Part of a small language model's weights.
Size: 13 layers, width 256, 4 heads of 64, vocabulary 4096, 12.5M parameters.
Architecture: no biases in attention or MLP, untied embeddings.
MLP neurons of a small language model. Each row is named by its layer, matrix (gate and up: input weights) and neuron, and shows model dimensions 160-223. Each number is 128 + 32 x the weight over its row's rms, rounded and kept within 0 to 255. A neuron's up and down rows have the sign that makes its largest values positive.
After each neuron's rows, "fires in" lists the words (lower case) most often at its 100 highest values on Wikipedia text that the model never trained on.

L5.gate42 [ 73  97 113 144 160 137  83 142 127 120 125 144  53  92 152 158 129  75  73 135 136 158 187 110 124  51 117  71 140 114 116 145 167 129 126  49 151 162 155 118  49 144  82 183  90 114 107 112 132 114  76 155  81 146 156  98  98 103  82 109 135 108 122 150]
L5.up42 [118 129 117  87 113 140 132 104 108 183 149 185 176 117 193 147 127  66 153 129 166 186 106 163  99  88 158 107 149 103  95 173 136 150 132 151  72 130 137 169 164  89 118  69 186 100  83 120 119 118 131 131 184 116  94  42 132 157 144 142 136 112 141 123]
fires in: "of"

L5.gate380 [121 101 115 205 103 121  77 130  84 192  86 100  76  61 118 120 102 113 112 114 108 131 185 150 113 135 134 105 138 109 137 132 134  96 146 119 181 174 144 140 147 159  52 117 120  70 131 116 124  86  40 127 143  74 120 145 117 144 134  60  95 123 145 124]
L5.up380 [ 91  93 101 139 123 112 136 139 105 149  71 121 103 100  89 141 140  61 140 131  96 142 154 129 118 195  99 150  87 120 112 156  99 122 141 134 139 166  99 181 156 119 110 119 123 151 135 120 121 159 114 132 100 135 129 106 108 165 142 121  53 128 150 155]
fires in: "of", "best", "most", "for"

L9.gate418 [ 98 106 146 152 151 112 159 125 150 139 114 108 146 151 149  91 112  93 132 154  64 131  95 143  59 144 212 151 186 111 124 145 153 108  96  85 172 126 140 114 132 119  98 167  94 160 160 108  80 122 146 149 185 210 163  69 169  82 126 179 116 111  77 127]
L9.up418 [179 101 120 145 146 166  86 153 136 108 142 144 124 128 130 116 108 131  76 159 164  71  79 125  68  90 156 114 147 116 129 116 120  60 139 153 155 152  92 109  23 110  60 178 105 110 186  77  54  95  95 145 190 160 157 182 104 153 100 162 134  73 140 138]
fires in: "al", "always", "aldingensis", "although"

L9.gate660 [115 139 160 151 175  64 158  78 165 171 134 180 118 141 132 111 132 149 154 126 154  40  99 131  86 100 186 126 139  79 168 101 146 133 177 140 192 115 150 142 111 132 147 145 125  87 109 132 109 142 155 160 131  99 135  92  40  90 172 166 184 104  60 107]
L9.up660 [159 165 174 191 101 133 125 140 143  44 131 138 134 124 165  92 103 137 188 155  90  87 153 147 107  86 191  91 121  91 162 124 106  94 118 147 137 145 186 130 126 100 150 163 111 109 120 176 142 157 161 119 124 158 128  69 167 168 115  79 145 165  92 105]
fires in: "and"

L9.gate584 [184 127 157 129 115 176 148 143 163 146 137 150 108  97 157 182 152 132 139  91 117  61 143 131 108 183 172 158 110  70 172 194 115  81  95 176 122 118 120 131 152  43 112 118  83 154 162 102  97 112 167 161 187 128 118  90 107 134  60 111 148  99 126  84]
L9.up584 [103 131 108 102 141  92  80  85 146  94 101 107 142 200 156 155 102 167 181 166  86 121  99 108 133 184 104  91 149 134 143 147  89 165  79 136 146  79  95  93 115 117 112 116  77 121 127 107 109 161 192 149 142 122 146 137 169  74  53 140  99 103  76 108]
fires in: "to", "not", "born", "t"

L9.gate564 [ 93 146 153 106 171 137 157 155 169 137 137 123 116 135 155 127 138 174 202 139 172 141 220 138 172 133 162 136  82 178 148 121 104 105 151 155 102 134 117 133 164 147  93 138  71 165 138 150 122 166 133 122 133 141  87 126 131 115 141 126 181 163 113 154]
L9.up564 [120 144 195 144 103 142 154 105 151 126 108 103 115 117 172  43 127 146 150 115 155  89 147 146 103 127 132  58  67 148 116 121 110 156 106 113 123 207 114 153 107 132  94 127 151 156 177 156 145  84  95 119 121 103 111 126 108 127 155 151 140 126 191 118]
fires in: "and", "until", "after", "of", "to", "with"

L10.gate534 [ 75 118 115 129  98 126 128 117 127 145 135  94 108  93 152  81 110 105 143 201 124 164  72 102  98 143 136 106 154 143 186  97 124 118  89 147 143 143 111  94 147  99 118 143 141 106 134  93 132 167 112 132 113 113 147 162 127  81  92 175 139 130  67 104]
L10.up534 [135 106 110 117 136 138 148 131 157 105 140  94  93 113 105 182 118 102 175 161 115 111 145 147 146 122 127 159  89 123 153  88 114 109  39  71 114 156 112 156 195 132  69  91 112 160 142 109 143 104  82 124 162 107  49 162 187 137  71 139 156  92 111 104]
fires in: "had", "has", "have", "having"

L8.gate345 [129 136 135 140  70 141 130 153 167 232 148 170 115 105  92 128 162 100 161 132 186 152 126 179  76  51 148 141 142 127 127 116 151 138 166 128 130 143 126 118 111 106 146 133  71 152 128  94  87 108 103 112 135 112 182 126 170 172 128 133 133  73 130 104]
L8.up345 [ 83 156  76 193  82 153 104 170 157 116 128 163 117 178 206 113  99  65 100 147 123 123 176 105 121 124 151 100  51 102 152  67 137 148 130 159 144  83 140 144 173 119  84 141 115 126  69 154 120 170 147 151 136 146  84  97 167 138 163 121  93 161 127 126]
fires in: "of", "time", "years", "greater"

L10.gate42 [109  76 165 147 144 146 102 133 125 173 123 155 107 134  76 123 160 178 145 127  91  78 146 119 121 138 226 111 149 150 111 172 141 144 144 165 141 139 100  81 170  81  96  81 133  98 146 159  71 157  94 137 132 132 165 130 122 143 147 151 121 170  88 157]
L10.up42 [ 52  86 140  83 140 113 123 156 117 107  85 133 111 157 126 137 147 152 165 126 157 205 109 178 149  76 164 139 164 106  89 169 132 117 144 161 148  86 102 156  94 168 170  48 104 153 137 155  98  95 126 102 145 131 119 119 115 118 128 139 112 117 127 127]
fires in: "there", "it", "what", "that", "which", "who"

L8.gate389 [120 157 118 179 105  91 167 147 128 146  64  99 153  92 101 181 113 135 129  84 129 108  99 169  69 106 114 158 147  94 101 130 110 133 144 114 169 190 124 149 142  76  78 135  35 110 142 106 156  51 162 150 148 154  97  74  94 137 113 185 157 118 125 122]
L8.up389 [179  92 156 107 108 134 134 103 102 114 139 137 202 151 179 121  89 114 134 122 104  99 109 108 129 101 145 120 152 152  69 147 125 124  79 154 159 146  92 142 123 108  95 129 127 123 132 180 173 146 112  23 155 168 166 109 142 107 135 150 146 143 185  83]
fires in: "to", "would", "not"

L6.gate178 [176 132 128 111 149  85 131 137 106 123  60 145  88 124 163 140 143 127 146 133 114 191 148 135 114 169 142 147  97 115 125 105 143  92 141 110 133 162 117  82 165 103  72 125  97  89 198 127 181 177 122  82  87 100 118 128 139 152 138 115 149 111  74 176]
L6.up178 [125 160 148  72  80 118 128 121 170 105 166  74  63  74 180  88 103 157 151 100 101 115  85 182 105 123 139 186  89  78 117 122 124 111 130 126 117 156 228 125 131 121  82  96 170  50 153 119 145  58 123 132 171 114 137 152 173 115 104 136 133 138 182 117]
fires in: "on", "microbiologist", "born"

L8.gate676 [ 96 140 145 178 103 141 107 149 113 125  84  97 135 156  91 117 176 179 151  96 145 136 158 101 132 118 151 192 129 161  92 133 161  68 114 143  99 180 139 128 170 162 136 111  56 171 180 170 150 111 112 145 166 134 141  91 156  35 119 171  83 144 137 143]
L8.up676 [154 136 167 147 134 206 117 101  97 105  88 139  82  86  99 112 107 135 175 120 108 133  95 147 137  93  48 119 167 143 183 122 104 125 147  84 138 183  97 163 113 138 118 163 133  81  92 103  81 158  91 126  92  69 158 143 113 134 121  91 133 132 114 104]
fires in: "have", "had", "has", "11th"

L6.gate635 [ 99 106 131 214 174  55 161 147 108 169  86 114 125 123  80 168 100 155 137 129 107  81 156 134 179 130 178 138  97 132 144  54 101 129 132 121 111 154 148  98  78 124 125 121 180 160 134 146  61  60 109  80 154 141 146 124 151 140 115 154 104 102 100 112]
L6.up635 [136 154 118  83  97 184 136 129 127 100 126 121  93 138  58 101 106  88 121 149 135 175 137  67 171 104  97 134 179 155 119  58 146 163 130 159 142 158 151 180 130 104 121 117 190  98  83 131  63 149 143 132 116 136 141  77 171 141  88 133 152 137 135 176]
fires in: "to", "on", "nor", "bacteriologist"

L5.gate276 [ 96 140 110  80 171 170  68 106 137 121 102 142  95 116 148 124  82  85  70 150 148 104 125 104 108 134 164 133 147 112 150 195 145 134 114  93 146 167 122  91 128 127 119 124 125  92 157  84 185  88 119 133  94 122 132 102  98 127 142 220 168 168 154 111]
L5.up276 [154 103 169 153 170 148  81 113 147  88 107 139 130 132  79 141 110 140 107 121 138 105 138 191 120 134 187 175 111 168 144 124 136  86 123 106 131 168 181 101 138 160 146 138  99 202 181 148 210  84 161  77 102 161 156 124 144  87 189 154 134  94 161 154]
fires in: "to"

L6.gate595 [ 59 120 137 130 145  78  92 137 167 149 204 159  58 148  87 156 150 119 172 183 157  90 106  82 170 132 139 165 153 175 121 114 145  97  70 102 129 201  95 155  84  92 132 138  82 160 117 147 115 173 156 129 132  82 137 106 159 164 104 157 138 120  84 115]
L6.up595 [101 112 215 185 121 160 106 143  68  96 132 106 138 201 145  89 121 152 118  87 120 139 125 174 120 103 183 111  67 106 118 126 114 108 151 192 136 101 166 119  98 136  72 130 114 135  88 189  79 110 146 124 100  99 148 149 169 151 150 169 153 132 138 146]
fires in: "other", "and", "registration", "new", "greater"

L5.gate624 [131  87 137 182 165 127 111 168 151 149 126  78  97 122 208 192  76 164 117 131 103 134 154 108 135 158 187 136  88 102 138 146  79 138 105 111  63  82 169 120  55 155 128  56 126 109 152 144  91 156 130 100  97 142 200 125  85 130 167 131 115 118 190 140]
L5.up624 [127 133 163  85 114 127 159 152 126 152 130 129 216  68 114 154 147  85 140 106  95 156 125 144  90 127 150 113 125 162 146 118 119 111 134  38  80 149 145 146  83 102  94 193 128 156  94 183 112 131 130  75  80  73 148 113 136 162 147  51 102 131 154 143]
fires in: "in", "on", "of", "to", "lieutenant"

L9.gate107 [132 128 122 165 138 149 160 148 209 159  99 126 119 111  97 180 160  60 104 132 179 169 134  85  62 102 143 138 182 163 118 147 177 148 115 107 100 134  82 156 201  97 128 148 107 111 161 121 130 106 141 130  88  74 208  51 138  69  97 159 137 120 106  96]
L9.up107 [ 84  82 174 165  99 150 141 113 125 157  86 126 106 203 117 241 151 107  68  83 123 130 115 139 159  78 129 132  82 146 175 127 154 121  63 145 155 140  99 149 149  65  66  80 165 116 125 201 148 129 160 157 111 103 145 144 148  87 129 137 112 138  75 141]
fires in: "at", "from", "to", "of", "in", "by"

L5.gate382 [158 146 124 168 102 101 113 103 105 126 168  95  84 116 159 156  91 104 100 137 119 180 140 118  91 136 148 148 142 160 112 141 103 196 150 127  96 175 107 122  84  85 125 101  71 138 164 121 110  48 111  92 153  73 135  88 127 127  97 109 164 162 156 113]
L5.up382 [107  94 137 205  62 110 112  82 134 116 111 109 156 123 137 140  88 156 145  92 136 104 105 101 142 103 176 205 125 142 152 118 142 159 141 144 107 159 127  70 158 139 121 146 129 157 148 120  71 143 134 138 154 103 165 136  83 113 105 194 152 116 150  71]
fires in: "to", "can", "may", "not", "could"

L8.gate505 [133 117 115 125 177  90 200 122 129 125  95 117 125  90 112 117 124 147  88 154 133 140 121 160 117 141 115 151 181 150 155 120 107 117 147 158 167 174 142 146 113  60  75 100 194 105 169 158  70  58 113 130 189 136 121 110 113  83 167 135 102 101 135  83]
L8.up505 [128  76  85 115 142 153 165 114 179 142 137  74 145 106 167  86 163 155  85  85 111 160 104 143  68 148 132 151 190 154 109 120 128  91 111 187 183 133 142 184 167 133 135  74 127 145 165 130 114 132 111 124 167 150 126  87 105  86 111  97 111 196 156 156]
fires in: "is", "a"

L2.gate519 [120 112  87 179 138 141 132 108 132 158 120 108 117 149 136  88 124  93 123 134  67 141 191 112 123 115  90 133 162 128 115 153 166 107 119 105 149 148 113 121 123  99 116 109 118 135 108 177 107 128  74  99 196  87 141 132  67  54 129 123 216  94 151  96]
L2.up519 [ 62  89  90 186 162 127 151 151  73 164 162 150 131 130  45 143 103 113 115 170  82 139 181 113 124 184  92 122 167 176 108 108 144 114 121 111 139 143 103  99 123 139 101  93  79 117  97  95 168 143  95 149 116 116 110 104 114  83 101 128 151  97  98 123]
fires in: "had", "having", "have"

L8.gate642 [164 138 155 139  98  78 177 141 175 143  72 129  63 127 136 150 156 167 191 158  98 127 117 169  90 123 135 140 100  77 176 152 113 127 149 109  99 144 137 132 129 140 110 111 126 157 141 155 119 139 130  70 161 121  94  93 119 107 121 123  88 175  98 118]
L8.up642 [152 117 163 123 137  80 142 134 185 108  93 152  94  88 188 121 153  73 134 164 121 119 132 130 163 114  85  75 109 144 115  74 116  78 123 138 128 129 143 122 168 139 135 169 159 152 149 103 129  70  96 135 170 158 119 155  82 136 203 150 119  99 158 131]
fires in: "and", "or", "in"

L8.gate390 [132 132  98 161 176 124 165 150  58 106  72  97 170  91 216 166 168 144 159  99 168 173 115 142 151 104 199 115 132  68 176 169 108 120 142 129 175 122 191 137 129 104  89 175  85  79 108 158  97 133 163 161  39  53 136 138 136 147 124 133  60 147  89 175]
L8.up390 [124  80  89 195 192 107 131 151 146  92 116 164 138  92 112  99 127 128 109 108 144 120 162 135 102 105 145  89  71 103 191 126  99 131 101 112 134 127 101 175 102 117 165 156  81 121 187 101 137 117 136 124 128 113 141 104  43 128 111 134 156 192 118 105]
fires in: "of", "between", "for", "with", "to", "by"

L6.gate49 [ 91 113 121 161  95 158 168 171 144  75 143 110 181 109  87 144 134 153 128 149 136 144 116 107 108 143 148 131 107 145 129 138  33 184 144 134 139  89 134 129  85 156 165 150 115 131 131 154 112 119 139  92  95 132  81 149 123 144 106 139 124 120 146 112]
L6.up49 [128 121 136 169 148 193 168  77 142 156 142 141  78  93  97  91 141  51 157  67  94 125  76 155 198 166 139 160 137 192 146 175 152 136  92 105 118  89 134 118 113 129  99 131 192 116 154 117 165 151 114  81  99 114 111 130 134 127  78 107 129 130 101  93]
fires in: "had", "has"

L8.gate221 [180 100 148 134 149 164 195 149 148  96  52 136 152 118 162 165 118  70 144 128  90  97 154 125 150 145 109  84 131 115 172  71  97 181 120 151 142 110 142 140 127  99  87 135 135 178 115  80 128 146 168 207  78 136 137 130 189 131  89 132 138 124  71 151]
L8.up221 [205 111 168 116 163 136 184 165 122 154 145 124 180  77 174 148 164 122  61 100 181 108 170 145 188 192 114 144 156 106 102 152 108 108 121 158 131 129 114  88 109 135  82  74 107 136  84 138 122  97 142 127  85 116 141  99 146 141 113  63 101 121  84 180]
fires in: "on", "at", "to", "of", "from", "for"

L8.gate634 [105  81 128 165 131 107 147 113 108 143 102  66 110 155 163 116 131  97 117 112 133 165 118 132 134 125 115 103 128 141 120 149 142 188 122  95 165 129 159 132  63  93 111 115  95 172 126 108 123  96 128  68 115 116 134 160 133 139  99 110 134 132 140  86]
L8.up634 [165 171 175 172  94 157 164 132  95 137 134 102 123 187 131 110 112 106 163  70 117 109 159 111  18 116 172 118  29 171 138  93 104 163 129  80 113 176 121 199 132 126 186 176 115 164 111 129  98  85 166 146 151 145 125 169 122  78 143 102 153 176 106 128]
fires in: "to", "of", "and"

L5.gate467 [142 154 162 145 170 163  85 155  77 173 125 124 107 133 113 121 131 126 143 170 145 136 164 142 142 140 181 163 159 109 144 142 128 181 149  85 163 128 114 143 157  93 108  85 121 132 165 120 150 142  99 157 169 132 129  14 166  44 137 163 158 177 112  91]
L5.up467 [129 183 134  93 125 136  73 138 114 163 156 163 130 197 149 122 113  99 106 149 142 130 119 126 161 141 182 155 105 120 108 143 119 176 111 134 169 117 130 119 162 172 140 109 163 152 163 113 165 116 170 171 151 128 157 116 155 144 122 127 153  93  80  43]
fires in: "the", "to", "and", "onto", "officer"

L6.gate703 [128  57  98 147 128 167 174 108  97 155 104 100  90 123 147  60  75 132  89  85 158 168 123 155 140 178 194 184 148 108 135 166 129 101 142  18  67 136 103 140 138 119 143 160 128 150  87 200 140 109  95 115 137 112 106  96 176 142 120 117 146 158 186 136]
L6.up703 [191  90  89 109 108 150 167 119  79 154  94  82 125 141 174 110 103 112 124 124  99  84 124 126 115 195 148 143  61  80 129 156  83 158 140 154  92 142 122 120 143  88 127  99  91 115 149  98 144 148 142 150 134 126 130 147 138 103 137  92 107 136 147  73]
fires in: "first", "of", "top", "it", "obtained", "last"

L9.gate118 [134 141 216 137 161  67 171 127 133 134 142 138 117  80 169 149 109 211 138 162 141 101 132 191 119 118 185 114 119 138 153 141  35 142 133 100 190 133 127 162 142 126 116 108  79  79 117 116  97 144  82  85 161  61 127 121 118 147 131 142  44 114 125 147]
L9.up118 [185 141 122 122 107 106 203 118 158 165 137 151 158 128 126 142 162 144 120 106  92 150 112 162 146 109 191 131 126 183 155 185 177  96  98 166  84 103 140 129 130  92  77 158 139 128 140 131 100 145 141 165 136  96  80 110 106  76 142 178  96  61 151 124]
fires in: "a", "and", "with", "his", "their"

L10.gate165 [135 108 112 152  87 141 119 118  90 113 142 148  99 135 119 107  64 100  63  71 151 165  97 124 127 133 109 131 138 202  63 170 124 116 142  95 159 151 158 181 150 112  72 143 148 152 131  34 213 171 152 110 133 138 111 131 145 102  69 115  75 172  87 138]
L10.up165 [105 136  92 169 105  96  87 147 170  96 126 115 123  99 139 165 113 129 192 136 167 156  89 134  92 122 102 159 126 153 109 123 140 137 110 116 113 125 160 113 122  48  70 104 120  87 138 109 158  77 103 131 138 115 118  69 153  96 139 141 151 147 129 120]
fires in: "was", "is", "been", "being", "be"

L5.gate578 [166  59 106 157 155 105 128  97 143 155 187 125  76 107 147 130  94 105 122  87 101 162 155 136 100 143 106 113 144 127 172  79 114 137 131  44  87 134  67 127 135  90 117 147  82 191 170 153 129 142  70 134 129  89 101 129  84 105  77 131 123 127 167 129]
L5.up578 [117 122 203 144  95  99 185 146 120 192  98 134 110 156 124 107 133  79  95 114 133 187 120 137 112 127 132 123 126 137 192  50 167 147 169  93  97 147 122 162 131 124 133  88  94 120 106 142 123 161 153 128  65 183  50 106 101 121 128  60 165 119  98  89]
fires in: "is", "after", "was", "powers", "under"

L9.gate24 [156 125 104 178 127  72 115 107 155 106 134 108 164 112 179 115  90 154 138 148 103 120 171  85 142 103 130  89 121 114 108 169 134 157 128 120 151 102 150 121 111 100  78  81 160 157 120 102 117 100 149  81 138 101 133  52  80 147 137 171 122 149 119 145]
L9.up24 [136 159 105 155  53 170 128 129 159 134 184 119 150  94 200  66  80  96 122 121 152 174 131 194 181 128 184  98 107 176  96 135 103  54 117 177 113 122 126 124 113 161 137 149 159 139 132 154 127 161  67  91 150 125 129 124 125 166 153 101 167 121 119 124]
fires in: "however", "that", "since", "because", "said", "stated"

L9.gate102 [210 111 100 182 122 114  73 155  89 123  75  81 111  92 155 122 115  84 122 162 164 153 178 136 135  94 131 100  87 172 135  46 122 143 150 134  91  97  67  84 125  84  84 107  59  75 188 116 184 130  81 131 125 132 142 113 120 134 219 145 118 113 103 129]
L9.up102 [127 169 153 102 153 123 195 144  93 146 139 123 118 134 128 137 124 111 144 114  92 134 132  76 126 151 139 128  93  79 132 192 144 120 101 108  73 181 121 118 112 144 126  74 120 145 172 150 121 132 155 123 117 100  91  91 132  78 111 118 216 134 126 111]
fires in: "it", "he", "in", "she", "born"

L5.gate104 [162 131 150 170 137 134 139 156  81 120 128 111  76  88 137  90  99  95 164 178 172  58  98 114 162  92 165 144 132 183 168 166 126 245  85  81 140  85 134 112 151 110 116 108 143 108  73 186 179 111 108  88 144 128 209 107 127  75  94 166  80 130 150 105]
L5.up104 [119  92 128  99  99 102  82 173 138 178 146 149 186 103 168 160 126 102 178 145 122 159 165 178 120 185  68 139 146 146 118 114 102 111 155 111 109 145 136  86  84 122  97 106  97 120 143 127  79  83 101 138 125  79 142  83 121 187 107  78 163 148  87 109]
fires in: "that", "nor"

L5.gate185 [110 155 126 126  87 103 118  81 107 136 108  94  49 165 113  89 133 115  68 180 144 111 104 110 174 124 125 184 180 149 114 198 100 129  87  80  97 152 166 131 125 111 135 115 144 160 129  78  63  94 117 154 138 163 166  93 113 138 119 110 124 163 157  96]
L5.up185 [130 133 126 181 196 135  33  78  21 107 144 154  89 139 129 119  87  34 110 158 131  85 175 156 150 125 143 102 150 118 114 161 111 126 136 120 161 118  89  77 110  73 156 150 135  99 133 108 126  67 135 136 124 154 140  52 123 119  49 152 145 167 181 133]
fires in: "can", "to", "would", "helped", "also", "may"

L6.gate113 [105  93 150 197  79 166 156 131 114 185 108 143 101 125  73 170 141  87 111 139  59 113 126 131  88 121  81 132 113 121 129 153 118  97 108  93 101 156 130 131 153 148 162 123 128 126 137 161 120 135 134 165 104 168 121 144 157 189 148 131 168  84  92 109]
L6.up113 [161  93 109 173 165 144 112 109 136 144 128  86 181 110 131 174  92 135 135 167 108 122  90 144 173  89 215 112 151 138 160 166 153 110 120  81  82 145  83 157 131 114 148 105 129  94 110 101  90 170 128 121 149 104 112 152 128 161 186 130  98 137 105 131]
fires in: "year", "early", "war", "of", "years", "late"

L9.gate16 [116 142 152 145  96 151 154 141 129 143 116 135  67 131 116 113 147  80 141 173 108 107 171 115 133 120 210 132 166 125 161 221  91 132 130  56 129 181 117 150  98 132 133 108 165 117 174 130 124 110 114  86  91 144 102  94 128  89 128 133 101 124 128  85]
L9.up16 [170 137 185 105 155 118  87 161 122  94 143 104  88 126 115 106 134 151 118 148 133  82 128 161  84 111 121 118 145 128 184 117 121 181 165 131 191 106 119 121 181 112 123 146 109 123 125 115 121 161 101 150 147 120 178 104 107 100 104  94  92  91 178 129]
fires in: "the", "and", "of", "to", "in", "a"

L9.gate116 [165 142 170  97  83 129 177 144 165 144  90 106  50 154   2 144  72  92 130 134  97 164 107 126 110 114 149 127 135 127 101 105 169 120 108 129 105 145  99 200 156  76  91 164  90  77 154 120 111  80 141 115 113 121 111 138 114  74 126 140 137 106 101 135]
L9.up116 [ 90 164  80  58 122 161 127 115 224 165  72 107 104 172 138 112 141 147 136 116 170 160 117 201 145  99 137 133 113 108 120 180 154 123  99 133  51  60 129 112 167 121 157 160 135 139 159 153 133 105 131 135 178 145 126 196  96 132 143  31 133 173  64 146]
fires in: "that", "who", "a", "one", "which"

L6.gate321 [112 125  87 126  80 138 112  76 140 113 113 165 120 134 148  76 127 126  70 118 101 158 112 115 152 104 161 153 154 149 171  91  85 159 139 124  99 134 127 120 161 148 109 134  96 114 153 116 108 160 154 108 150 121  90 159 133  65 151 119 113 142  99 150]
L6.up321 [139 155 105 122 119 138  84  38 124 197 122  99 121 102  84 103 125 104 111  78 115 125  82 165 121  87 129  94 150 132 150 124 142 160 159 170 117 178 119 124  87 118 116 120  75 154 105 123 118 150 139 127 157 134 129 177 224 157 136 137 152 144 132 190]
fires in: "as", "1998", "somalia"

L10.gate410 [115 105 122 177 108 104 197 116 159 112 148 146 188 106 158 105  90 150 115 180 110 155 146 126  97 136  85 168 107 170 142 153 124 162 156  99 166 132 119  99 146 173 117 166 164 139 184 182  76 114 144  94 185 114 160 138  94 110 142 107 115  64  95  99]
L10.up410 [107 114 151 141 130 137 136 116  43 142  94 108 171 162 135 143 126 175 118 162 213 130 123 117 125  87 118 121 126 162 160 141 155 140 132 102 158  93 104 129 144 155 151 122 156 127 187 131 131  97 129 144 143  54 101 164 108 133 166  79 171 130 175 101]
fires in: "an", "another", "animation", "in"

L9.gate500 [153 149 128 122 117 132 135 103 150 108 122 140 139 140  97 104 109 154 122 116 130 124  87 153 151 115 145 104 142  99 170 158 131 172 121 111 150 118  86 173 173 130 132 108 201 144 123 109 146  86 106 141  88  92 143 113  96 144 135 127 180  76 130 131]
L9.up500 [171 157 163 114 157 141 167 152 157 112 117 121 124  87 141 127 151 126  71  91 151 100  59 131 185  99 145  95 155 113 155 184 104  88 147  99  85  83 103 172 116  88 128 131 182 126 164 139 140 104 164 179 112 105 117 137 106 129 118 159 158  83 197 136]
fires in: "the", "a"

L5.gate234 [179  73 159 122 135 139  84 124 184 189 152 151 181  82 125  61  41 111 143 105 126 101 132  99 118 109 175  88 115  49 170 116  43 124 116 136 101 196 151 170  95 119 119 111 104 107 136 169  91 100 125 145 183 111 179 131 163 110 122 144  53 119 171 119]
L5.up234 [130 155  94  90 108 172 124 107 148 144 124  94 123 157 132 193  97 124 140 147 117 143 167  41  94  94 160 135  89 132  88  77 144 130 135  93   0 127 149 163  88 116 141 122 151 122  64 130 148 127 143 125 141 150 158 128  98 144 119  89 154 161 132 136]
fires in: "under", "during", "after", "by", "since", "through"

L8.gate257 [142  69 119 117 213  98 158 147  90 121 144  94 131  94  93  98  98 123 114 101 124 140 167  87 120 120 158 106 139  91  97 124  94 100 141  88 163 120 166 143 103 136 172  88  83 139 147  48  95 134 125  60 148 111 133 113 109 103 164  91 116  99 144  81]
L8.up257 [117 103  82  89 157  68 189 131  85 141 143  48  91 133  76 116 165  94 115  88  60  99 132 124 148  94 218  98 116 121 134 113 121 101 167 162 130  57 199 115 121 133 113  81 105 135 122  51  68 130 166 141 148 155  86 150 161 100 157  80 104 116 170 147]
fires in: "first", "most", "top", "best", "least", "last"

L8.gate108 [ 86 145  49 178 121 169 145 105 144  72  96 163 116 108 167 139  69 230 132 215 135 123 114 128 119  97 182 107 139  77 160 197 109 109 180 117 149 163 118 128 159 115 183 116 122  95 122 172 156  99 159  90 118 142 218 139 155 130 106 163 117 133 134 131]
L8.up108 [146  85 110 119 150 126 134 152 134  58 134 129 128  93 177  89 124 103 127 134 121 164 164 123 151 193 156  69 168 129 157 115  84 149 154  95 122 109 161 128 139 125 136 144 104 131 127 128 177 100 154  83 117 144  97 175  21 141  93 139 111 129  65 136]
fires in: "during", "in", "into", "on"

L10.gate0 [124 107  96 148 102 167 153 113 187 107  71  68 174  98 124 146 118 113 155 147 142 177  91 106  67 115 125 129 133 140 146 160  93 120 129 161 110 146 117 157  87 164 141  73  97 135  86 153 108 144  92 102 115  54 118 164 133  72 117 136 147 132 140 140]
L10.up0 [117 133 137 126 100 102 117 131  82  97 100 118 171 166 185 118 108 163 123  79 109  92 124 143 161  90 120  76 122 111 193  99 183 164 123 141 174 180 146  70 124 162 112  92 142 206 127 161 132 168 130 119  97 100 140 118 102 159 116 106 163 145 134 102]
fires in: "had", "has", "he", "have", "having"

L8.gate39 [ 92  95 114 119 151 123 144 135 126 101  86 110 150 134  83 138  73 120 118 119 143 110 181 150  54 125  56 137 107 132  89 117 153 132 147  65 162 143 130 122 116 152 185 104  99 121 172 111 179  90 165 151 113 148 132  72 160  77  92 153 213 115 120 118]
L8.up39 [ 70 113 173  92 128  82 110 125 128 138 148 132 154 128 126 175 157  98 114 182 148 167  82 118 154 110 150 132 151 150 174 138 134 162 119 166 123 158 140 168 157 139 118 100 118 107 117  92 152 143  88 115  78  94 134 127  76  91 164 157  84 138 102 163]
fires in: "was", "also", "is", "be", "first", "being"